config.toml
n_layer = 14
n_head = 6
n_kv_head = 6
norm_place = "peri"
init_std_qkv = 0.0456
lr = 0.00252
schedule = "wsd"
decay_fraction = 0.936
final_lr_fraction = 0.05
batch_tokens = [32768, 65536, 131072]
seq_len = 256
dataset = "wikipedia_en"
MLP neurons of a small language model. Each row is named by its layer, matrix (down: output weights) and neuron, and shows model dimensions 32-159. Each number is 50 + 15 x the weight over its row's rms, rounded and kept within 0 to 99. A neuron's up and down rows have the sign that makes its largest values positive.
A block is one neuron, or neurons of one layer that tend to fire together. After each block is what it responds to, as a language model described it from the Wikipedia text at the highest values.

L2.down30:50 63 53 14 50 35 31 39 55 40 21 61 67 44 32 49 69 29 73 71 24 73 56 21 80 36 56 12 76 58 59 52 63 45 71 54 47 67 38 63 55 25 43 65 69 67 61 45 39 70 34 36 49 52 64 62 33 36 53 39 43 44 55 38 41 51 25 42 76 19 57 58 55 26 42 57 38 49 38 41 45 56 65 52 49 33 53 31 32 53 61 73 50 45 41 53 44 69 44 55 64 70 59 35 38 44 37 29 70 57 50 25 82 52 46 57 61 40 33 54 52 20 36 38 80 64 38 52
Closing delimiters after names. Closing quotation marks after quoted song titles, nicknames or coined terms ("After All", "Block I"), plus closing == headings and table | cells.

L2.down253:60 55 54 27 44 56 71 44 28 56 66 34 37 54 69 57 36 46 47 18 49 56 51 35 64 55 49 34 62 45 37 57 54 67 29 43 59 45 48 53 51 55 83 40 22 77 60 24 61 41 33 60 50 41 52 61 60 59 44 36 93 72 14 60 30 33 22 48 58 58 58 58 49 50 86 54 76 39 15 36 43 40 49 17 60 65 46 65 44 25 57 20 40 64 39 63 56 42 48 82 43 69 61 63 70 34 35 56 27 72 41 63 45 44 21 36 51 49 44 59 43 35 48 36 36 43 34 50
Split-off letter a in words. Lone "a" token, sometimes "i" or "z", split off inside or ending proper names and foreign words, e.g. Hond-a, Sri Lank-a, Wissensch-a-ften.

L4.down2:75 45 74 53 58 25 30 28 60 51 73 61 44 66 52 56 88 44 35 56 35 37 60 56 46 54 26 69 52 68 50 41 43 45 59 34 58 30 47 45 54 70 65 61 65 55 52 52 63 71 54 71 65 34 58 58 67 53 48 67 23 35 56 56 30 69 54 59 66 58 57 47 68 62 78 78 60 65 44 45 58 42 48 61 42 43 56 73 56 37 50 48 51 42 46 86 25 69 45 54 57 84 64 26 16 61 69 56 80 84 52 50 63 56 33 58 43 29 39 54 23 37 58 70 67 16 71 41
L4.down26:13 65 67 39 34 49 73 43 36 72 39 50 73 50 48 55 56 49 62 43 46 83 40 45 69 60 50 46 73 19 53 31 42 55 59 53 50 63 56 33 54 33 38 53 31 81 45 40 31 28 41 66 44 65 63 62 40 47 57 57 51 75 31 63 58 47 49 59 52 32 60 57 61 20 19 37 40 46 48 56 36 69 40 33 63 52 71 08 36 51 39 62 43 38 58 61 42 65 42 38 71 49 40 46 51 56 29 55 75 76 46 70 77 45 46 41 55 52 86 43 33 11 28 62 57 41 73 54
L4.down145:53 63 44 47 25 43 65 52 54 66 40 53 35 39 63 53 80 59 34 44 35 31 32 25 56 71 30 43 63 36 41 25 64 15 63 73 45 74 35 18 34 52 52 56 38 53 37 57 13 51 47 58 47 48 50 40 37 63 40 39 62 94 28 47 36 46 43 33 57 55 57 53 27 44 13 49 54 27 73 88 46 58 42 41 47 57 51 27 56 69 56 64 61 42 60 41 64 70 73 56 63 41 55 68 31 52 40 57 23 52 30 45 61 85 34 80 43 30 62 38 48 36 44 34 75 45 59 82
L4.down176:18 50 68 42 30 49 51 88 80 33 65 49 29 38 62 61 32 38 47 41 55 83 64 48 57 62 34 80 34 53 66 49 75 41 57 54 77 44 75 58 37 46 28 43 48 74 60 34 41 39 44 70 53 52 39 49 70 54 41 56 70 70 50 38 51 53 42 76 46 43 42 48 56 50 66 46 74 46 44 85 10 57 48 71 59 70 60 51 61 40 64 46 44 54 57 54 55 56 47 35 46 40 35 29 55 37 41 36 38 41 32 65 70 32 60 34 55 40 69 36 65 58 78 52 31 78 67 39
L4.down278:19 66 60 28 57 44 36 65 56 31 40 24 57 57 36 32 25 60 64 57 18 28 59 32 51 35 63 22 59 46 59 71 58 67 35 36 36 67 21 56 52 60 45 39 26 49 35 49 47 25 34 46 54 59 47 49 29 59 61 26 45 55 34 62 41 56 72 34 24 42 41 60 24 65 61 63 16 43 67 58 53 40 55 69 55 42 66 61 33 54 46 37 65 21 44 55 41 59 64 75 38 51 41 68 27 47 32 49 52 42 48 58 48 40 64 19 11 48 18 68 55 53 61 58 61 51 47 57
L4.down355:46 53 54 33 48 45 41 46 50 54 72 73 23 37 54 42 59 59 53 47 32 68 30 70 20 44 47 43 70 38 41 79 36 90 54 68 45 43 54 57 49 51 29 70 65 83 67 57 29 39 16 41 48 56 46 66 18 63 38 41 47 55 53 58 40 80 36 49 56 19 63 70 37 25 31 41 39 36 23 69 55 60 47 55 61 48 50 49 42 39 58 42 83 55 23 49 30 71 38 38 40 55 31 22 43 58 66 32 51 66 34 27 59 51 57 51 43 43 61 62 62 41 36 53 59 72 51 36
L4.down413:62 49 35 40 36 55 49 38 35 42 69 44 52 65 24 33 82 55 53 35 50 46 42 37 56 26 33 61 55 40 57 54 52 74 58 34 53 73 28 38 42 19 57 59 23 50 47 63 40 65 48 54 61 50 57 44 30 63 26 57 61 61 61 53 68 77 43 41 50 55 49 44 20 51 67 32 21 58 37 47 28 79 46 56 48 44 40 54 50 62 41 42 58 35 55 35 71 57 51 58 55 17 32 33 83 29 45 48 24 16 17 47 56 54 65 27 58 86 48 48 42 80 55 35 68 62 60 56
L4.down430:47 50 48 53 46 73 47 43 34 48 35 20 25 53 39 73 63 49 50 51 58 38 17 45 37 43 65 40 64 21 67 36 66 41 50 53 76 87 41 61 70 37 64 41 35 42 70 71 28 44 55 45 35 54 54 59 44 41 43 48 54 72 39 21 51 53 38 49 51 34 54 58 76 35 26 76 71 04 20 54 73 52 32 34 66 68 54 43 52 65 52 49 14 38 57 57 72 61 17 42 48 54 44 40 39 46 52 52 40 82 34 53 59 63 56 55 61 52 53 48 50 39 64 40 71 42 70 79
Closing of quoted/named spans. Closing quotation marks ending a quoted title, coined term or phrase, such as "quantum group" or song and novel titles; also closing parentheses and the end of names or headings, like United States.

L4.down0:66 55 71 69 42 54 67 54 50 62 72 20 62 58 48 36 51 20 39 26 49 65 48 48 92 39 41 69 40 34 59 70 64 52 65 50 33 48 57 40 34 48 62 43 56 43 65 56 41 72 59 63 55 19 49 52 32 32 84 46 67 57 36 86 63 25 41 60 40 34 22 33 45 55 38 17 54 55 53 61 30 00 51 39 40 56 25 59 71 38 62 38 55 57 52 33 66 52 58 36 46 67 56 28 61 52 47 52 30 75 44 74 62 46 43 49 70 51 49 31 50 34 44 63 60 46 49 58
L4.down163:40 78 36 35 33 55 40 53 47 07 41 61 24 59 51 70 36 40 58 44 64 57 65 33 41 25 32 31 50 43 74 73 40 51 49 20 22 30 18 41 66 68 43 57 39 34 69 67 68 63 61 31 73 34 60 64 40 68 50 47 44 65 34 42 63 64 43 70 57 77 40 58 72 72 31 64 34 49 74 43 47 34 63 27 41 49 59 38 44 55 71 53 31 68 51 46 48 44 62 50 27 23 65 46 65 21 64 47 59 49 48 60 44 59 57 60 53 52 66 62 57 52 58 41 53 63 38 64
L4.down185:44 73 36 44 61 61 92 55 70 68 36 75 65 36 29 65 75 21 55 52 59 47 55 40 56 59 62 64 61 31 51 45 54 78 37 29 36 65 57 40 62 57 54 56 70 53 66 77 63 29 40 33 62 56 37 55 25 28 30 54 56 74 30 26 88 74 51 58 71 50 57 68 19 40 43 54 65 29 74 41 59 27 62 47 62 57 50 53 43 23 50 73 57 41 49 62 50 53 59 48 73 47 69 66 49 30 51 47 33 79 40 43 32 35 40 42 58 44 42 67 47 39 31 63 93 45 67 54
L4.down290:50 62 36 79 44 59 45 46 71 31 69 40 52 71 30 60 64 43 38 36 22 62 83 60 56 57 60 69 39 47 71 60 38 57 55 40 26 24 49 50 57 53 58 82 53 34 30 72 65 43 67 45 81 45 46 71 44 61 59 65 79 76 19 48 76 51 70 63 57 50 49 43 50 47 63 34 47 45 65 33 75 47 56 30 42 39 34 94 71 62 58 54 54 41 38 50 75 40 39 35 48 45 63 51 66 32 11 60 13 59 44 51 78 45 34 49 41 44 45 55 40 44 65 41 65 62 54 47
L4.down318:60 73 34 69 54 62 80 70 41 31 42 53 74 48 36 45 68 35 47 55 69 54 37 72 55 45 37 67 41 52 73 66 08 29 39 34 48 56 80 60 40 56 49 35 43 68 77 46 63 68 84 44 64 34 75 45 25 20 47 64 51 68 54 29 73 50 55 69 61 39 28 77 36 59 44 40 62 43 49 69 79 45 60 38 56 37 40 40 40 47 25 44 31 85 61 35 45 33 49 46 48 52 65 61 52 36 55 72 47 49 53 69 59 50 60 67 64 64 61 52 45 29 66 61 57 49 53 65
L4.down381:50 70 66 54 55 50 82 62 46 37 35 35 68 58 44 57 71 62 58 31 45 52 58 44 34 44 58 53 38 39 60 31 23 47 55 06 43 58 41 58 66 46 41 59 73 40 37 66 67 16 53 40 62 13 71 67 35 74 69 57 51 75 36 47 59 39 60 81 46 76 43 77 51 57 40 53 64 22 20 27 79 48 87 21 31 29 51 59 67 44 70 72 63 58 60 33 60 50 79 32 66 39 62 43 65 50 54 87 39 73 37 46 49 48 38 47 52 43 65 40 55 42 53 48 33 46 66 53
L4.down404:30 58 57 30 47 39 35 59 30 39 70 44 34 27 35 17 79 70 45 57 54 32 76 51 70 57 61 37 34 31 59 47 53 22 77 48 36 44 75 34 51 53 66 42 39 41 37 65 79 61 67 22 59 44 46 57 48 42 35 66 80 46 54 55 68 29 60 54 60 53 34 73 37 47 65 36 39 45 28 39 57 66 57 56 14 34 58 34 51 45 54 61 49 40 39 53 46 38 19 36 47 38 63 64 53 34 53 60 66 62 51 39 50 37 48 70 64 65 86 49 44 64 49 68 28 41 76 35
L4.down502:63 21 31 76 58 52 62 39 42 56 33 61 57 43 22 54 34 44 77 70 45 29 69 70 62 64 42 55 64 49 58 70 43 70 47 45 36 51 33 39 57 25 40 37 44 38 71 27 64 72 45 36 57 53 49 47 76 38 51 27 51 77 37 65 54 56 72 76 61 57 22 56 54 35 32 54 44 47 34 48 52 25 51 52 52 78 40 56 51 59 55 57 77 22 35 37 63 31 73 47 67 51 55 62 62 78 56 72 59 32 37 73 37 58 55 58 46 41 33 59 50 47 52 44 41 73 68 28
Final digit of long numbers. The last digit piece of a long number that was split into several tokens, strongest in decimal map coordinates (0.7436-7°W), also vote totals, years and codes.

L8.down6:94 48 28 64 55 50 78 60 31 30 63 42 73 64 42 52 67 51 40 29 82 52 22 50 50 30 41 47 46 60 50 54 56 40 53 51 48 43 59 56 40 45 68 42 67 71 51 57 73 49 51 38 18 57 51 67 69 58 55 43 18 58 69 50 28 24 43 20 13 32 37 72 32 54 62 36 56 52 69 35 41 42 38 37 54 69 38 68 22 34 41 41 37 70 24 62 71 32 60 49 53 37 46 59 62 43 58 42 39 44 48 47 46 61 28 66 38 28 21 63 18 42 47 41 96 44 60 42
L8.down64:48 52 51 56 52 51 52 49 43 37 29 43 53 50 39 58 58 35 46 66 16 37 88 40 39 53 40 66 45 52 57 44 51 42 52 42 42 42 38 30 41 28 38 69 61 81 69 48 58 02 54 44 73 60 41 31 22 64 62 34 17 41 39 37 65 43 82 80 28 51 50 66 81 37 64 62 57 26 47 66 60 53 75 49 31 60 46 82 38 64 64 57 45 61 81 31 32 49 31 42 40 52 47 63 18 49 20 47 46 66 45 53 69 60 64 16 39 28 47 41 69 55 52 59 60 42 74 53
L8.down157:33 87 45 48 77 34 50 34 62 32 72 35 35 51 58 40 81 61 47 37 38 41 55 40 40 65 46 64 26 43 39 60 61 39 68 35 48 57 44 61 49 40 45 56 61 64 42 74 56 73 32 53 65 46 59 59 27 30 88 33 68 49 57 64 60 36 44 58 75 41 42 54 58 55 41 74 51 59 59 31 64 46 44 64 33 51 70 82 36 55 74 42 54 38 57 51 30 58 42 33 43 68 64 72 70 37 60 33 51 53 57 42 62 53 47 75 11 50 30 33 65 55 41 58 48 43 27 57
L8.down315:48 45 49 47 40 54 76 53 57 15 42 44 53 60 56 52 62 81 41 29 40 54 88 41 35 23 57 40 14 68 44 56 32 93 38 36 31 71 35 51 52 65 39 66 54 41 37 37 38 72 51 61 36 54 55 46 54 52 67 22 57 66 41 76 40 59 46 48 34 30 69 72 44 33 23 63 53 54 68 18 30 75 62 46 60 63 58 66 30 54 38 34 52 52 40 42 46 35 74 42 82 60 45 52 90 47 45 70 64 63 60 43 33 69 65 57 48 44 52 40 54 37 49 49 50 47 33 70
L8.down370:61 40 47 59 60 26 62 63 36 52 36 46 39 37 51 50 60 39 51 62 58 28 98 51 44 45 48 47 15 70 47 51 54 73 36 25 40 54 48 36 62 65 66 72 20 67 42 45 63 43 55 42 37 81 71 42 38 53 25 64 60 70 25 42 49 57 67 50 28 43 49 54 69 40 52 49 62 53 54 47 57 58 84 50 40 44 37 31 80 35 47 86 60 48 35 32 47 50 47 69 51 43 48 65 49 44 30 63 10 61 61 64 29 43 35 40 69 54 72 72 57 63 66 54 58 58 65 33
L8.down410:47 49 54 75 42 51 94 46 51 53 39 57 39 46 36 33 18 58 75 39 30 48 39 53 21 54 59 69 54 38 31 22 60 36 34 51 63 56 42 27 58 62 43 65 94 50 16 49 53 48 32 45 44 76 49 26 49 66 56 83 48 67 43 69 69 67 54 74 47 56 63 40 74 61 60 63 54 48 47 59 53 30 49 43 51 44 69 62 44 31 53 31 37 36 72 54 43 21 44 58 56 25 57 31 55 58 39 67 47 46 34 72 06 44 58 24 55 70 62 61 37 66 42 46 39 54 57 44
L8.down492:39 66 52 70 40 62 57 59 66 39 30 56 45 51 37 59 58 10 33 47 33 92 23 58 24 60 54 38 37 73 26 49 37 58 44 72 83 43 47 45 57 66 31 68 60 64 36 45 32 49 43 51 48 59 47 66 49 68 28 07 58 37 32 61 76 49 63 35 58 52 47 44 42 62 44 69 57 34 50 61 48 28 51 52 35 42 52 30 41 31 32 60 42 50 50 54 34 80 52 22 72 55 68 68 56 69 57 42 29 44 36 66 45 72 89 50 54 50 51 67 59 52 51 52 42 34 48 39
L8.down498:72 80 58 60 65 64 99 47 43 34 65 64 24 36 36 65 46 50 73 46 14 50 36 38 54 41 46 50 48 37 47 59 43 45 43 51 38 22 26 49 50 60 41 54 54 50 31 30 32 51 52 60 82 40 49 59 43 73 55 56 39 69 55 53 40 62 53 31 35 31 43 40 67 21 39 40 57 51 31 44 55 33 73 56 60 65 44 61 43 30 45 44 25 58 58 65 51 38 49 66 65 63 35 62 52 50 49 60 23 64 47 58 28 20 30 50 57 80 36 59 48 43 60 55 38 46 75 52
Closing quotes and initial E. Closing quotation marks after song or item titles, often in tracklist tables ("Hypnotize Me"), and word-initial E pieces in names (EMD, Eureka, Erik).

L4.down190:41 43 38 18 44 74 58 44 47 36 78 59 46 29 28 42 60 50 23 02 67 29 16 32 38 30 48 43 44 58 33 51 74 47 32 33 63 47 83 29 35 50 42 50 39 65 71 36 49 47 41 13 70 56 42 57 19 43 60 17 67 76 54 55 57 33 70 50 62 36 64 38 72 41 52 41 40 46 60 23 33 62 62 58 50 48 44 44 52 24 63 48 61 39 16 67 35 55 47 77 36 48 34 41 64 54 37 52 63 57 44 46 64 43 50 42 72 49 42 44 39 39 35 54 36 37 21 44
L4.down194:61 70 59 51 43 42 26 64 68 32 34 33 47 15 44 47 52 63 47 51 39 58 52 58 71 68 54 41 44 61 46 47 27 65 65 81 07 69 52 59 46 43 71 52 46 57 35 56 46 48 39 57 54 68 71 41 65 43 41 56 69 54 54 19 49 56 55 40 62 57 51 59 79 38 47 66 67 93 24 50 93 36 48 75 66 59 85 58 44 67 48 47 58 57 84 65 39 53 19 59 36 40 73 35 30 73 40 29 70 59 48 53 61 43 43 44 35 26 34 54 57 41 50 63 51 48 53 39
L4.down214:57 77 51 61 66 42 59 71 23 49 51 58 51 61 87 52 52 53 27 48 81 36 66 34 65 60 69 46 53 50 62 52 21 56 29 49 48 59 50 43 52 57 51 62 37 51 52 84 62 62 45 22 58 12 49 42 32 57 25 76 58 56 47 45 61 19 49 45 68 62 54 93 57 34 21 53 76 60 43 43 65 42 69 61 30 31 66 67 67 45 52 55 56 83 25 51 61 52 16 36 13 37 29 50 63 40 40 42 37 47 38 55 56 56 47 36 43 54 54 69 31 53 51 55 65 25 21 40
L4.down215:41 71 43 66 46 51 78 50 64 51 67 51 52 58 40 30 84 54 57 48 47 61 26 47 66 73 24 44 86 22 66 49 40 54 37 55 43 47 53 51 42 56 56 59 22 40 50 60 52 50 80 64 40 72 52 62 22 43 58 41 58 73 54 37 67 39 76 70 67 63 21 76 63 14 55 34 51 55 39 56 33 46 61 37 38 50 55 64 52 45 56 27 09 41 66 32 50 32 63 14 38 51 62 40 26 52 47 54 36 55 19 29 41 51 59 69 42 78 64 24 47 54 36 65 69 71 12 44
L4.down269:55 38 46 49 30 23 70 34 38 78 44 33 65 45 44 64 62 31 84 45 53 72 69 50 38 45 50 86 68 42 43 65 40 65 43 25 25 35 42 48 66 43 17 25 26 64 65 66 46 09 52 47 43 48 44 52 42 34 55 36 68 40 63 26 32 92 38 57 31 42 69 31 67 64 54 38 62 34 58 44 38 40 62 58 57 45 62 59 54 57 84 40 34 36 46 33 44 53 51 45 45 55 42 69 47 43 34 57 41 54 51 25 40 57 37 44 29 41 50 49 62 51 48 80 57 67 45 34
L4.down295:49 95 45 53 82 48 43 36 50 27 51 23 33 54 23 53 60 51 47 43 37 46 54 54 54 46 25 58 20 37 57 59 68 42 48 40 72 30 59 56 29 59 26 44 62 89 48 31 45 57 68 57 52 40 51 35 51 22 31 46 55 70 63 38 46 53 83 48 23 40 37 69 45 56 48 41 23 37 59 52 45 70 78 58 66 66 45 52 54 45 38 36 60 55 44 42 51 43 49 57 68 45 20 20 43 28 42 59 14 53 31 50 55 33 61 45 36 70 37 45 46 41 66 66 62 57 37 56
L4.down352:53 41 75 37 48 72 61 47 62 54 43 49 59 68 35 51 76 45 50 40 41 50 53 66 75 80 54 30 59 32 50 69 55 46 50 49 55 41 33 44 39 69 50 52 47 44 38 63 46 56 42 57 35 71 42 68 30 42 16 53 77 39 56 30 43 47 29 62 38 55 51 45 39 32 28 47 39 72 69 74 47 68 48 43 33 52 62 46 54 46 67 53 32 36 34 37 65 56 62 48 41 53 46 28 43 52 32 26 64 49 56 12 51 48 44 51 75 52 53 31 52 48 74 52 70 69 64 40
L4.down494:64 15 42 48 63 49 70 50 59 45 40 62 63 63 40 55 49 58 66 27 74 63 43 36 67 57 68 60 63 37 57 51 33 80 62 18 53 39 56 39 22 44 39 56 29 67 44 34 52 44 64 55 28 67 44 57 61 54 36 44 49 61 35 44 62 47 65 39 43 39 57 37 68 31 60 31 61 65 56 74 23 46 29 53 64 47 75 59 60 36 50 39 46 27 60 40 31 52 62 72 14 44 51 75 68 51 38 20 43 37 35 54 61 49 70 40 66 47 40 05 45 57 48 91 46 76 62 40
Word-final subword pieces. Final pieces of words split into several tokens, mostly names and places, especially -field as in Huddersfield, Oakfield, midfielder, Gold.

L2.down36:31 35 42 41 49 38 58 44 67 52 29 48 99 48 68 60 56 61 76 65 32 40 59 29 57 24 62 38 32 41 49 58 27 76 46 45 30 43 52 62 46 44 57 55 33 30 64 50 58 53 54 49 23 61 66 59 44 51 49 28 38 32 62 35 48 46 32 44 33 55 69 64 59 35 47 35 43 55 51 28 82 55 50 50 59 33 46 60 73 56 57 41 45 35 40 33 57 48 43 51 63 52 47 44 32 33 45 62 73 72 52 30 49 43 40 50 31 27 34 56 80 53 73 22 58 35 34 35
Year final digits. The last digit or digit pair completing a four-digit year split into pieces, as in 191|1, 183|6, 19|20, in dates, tables and citations.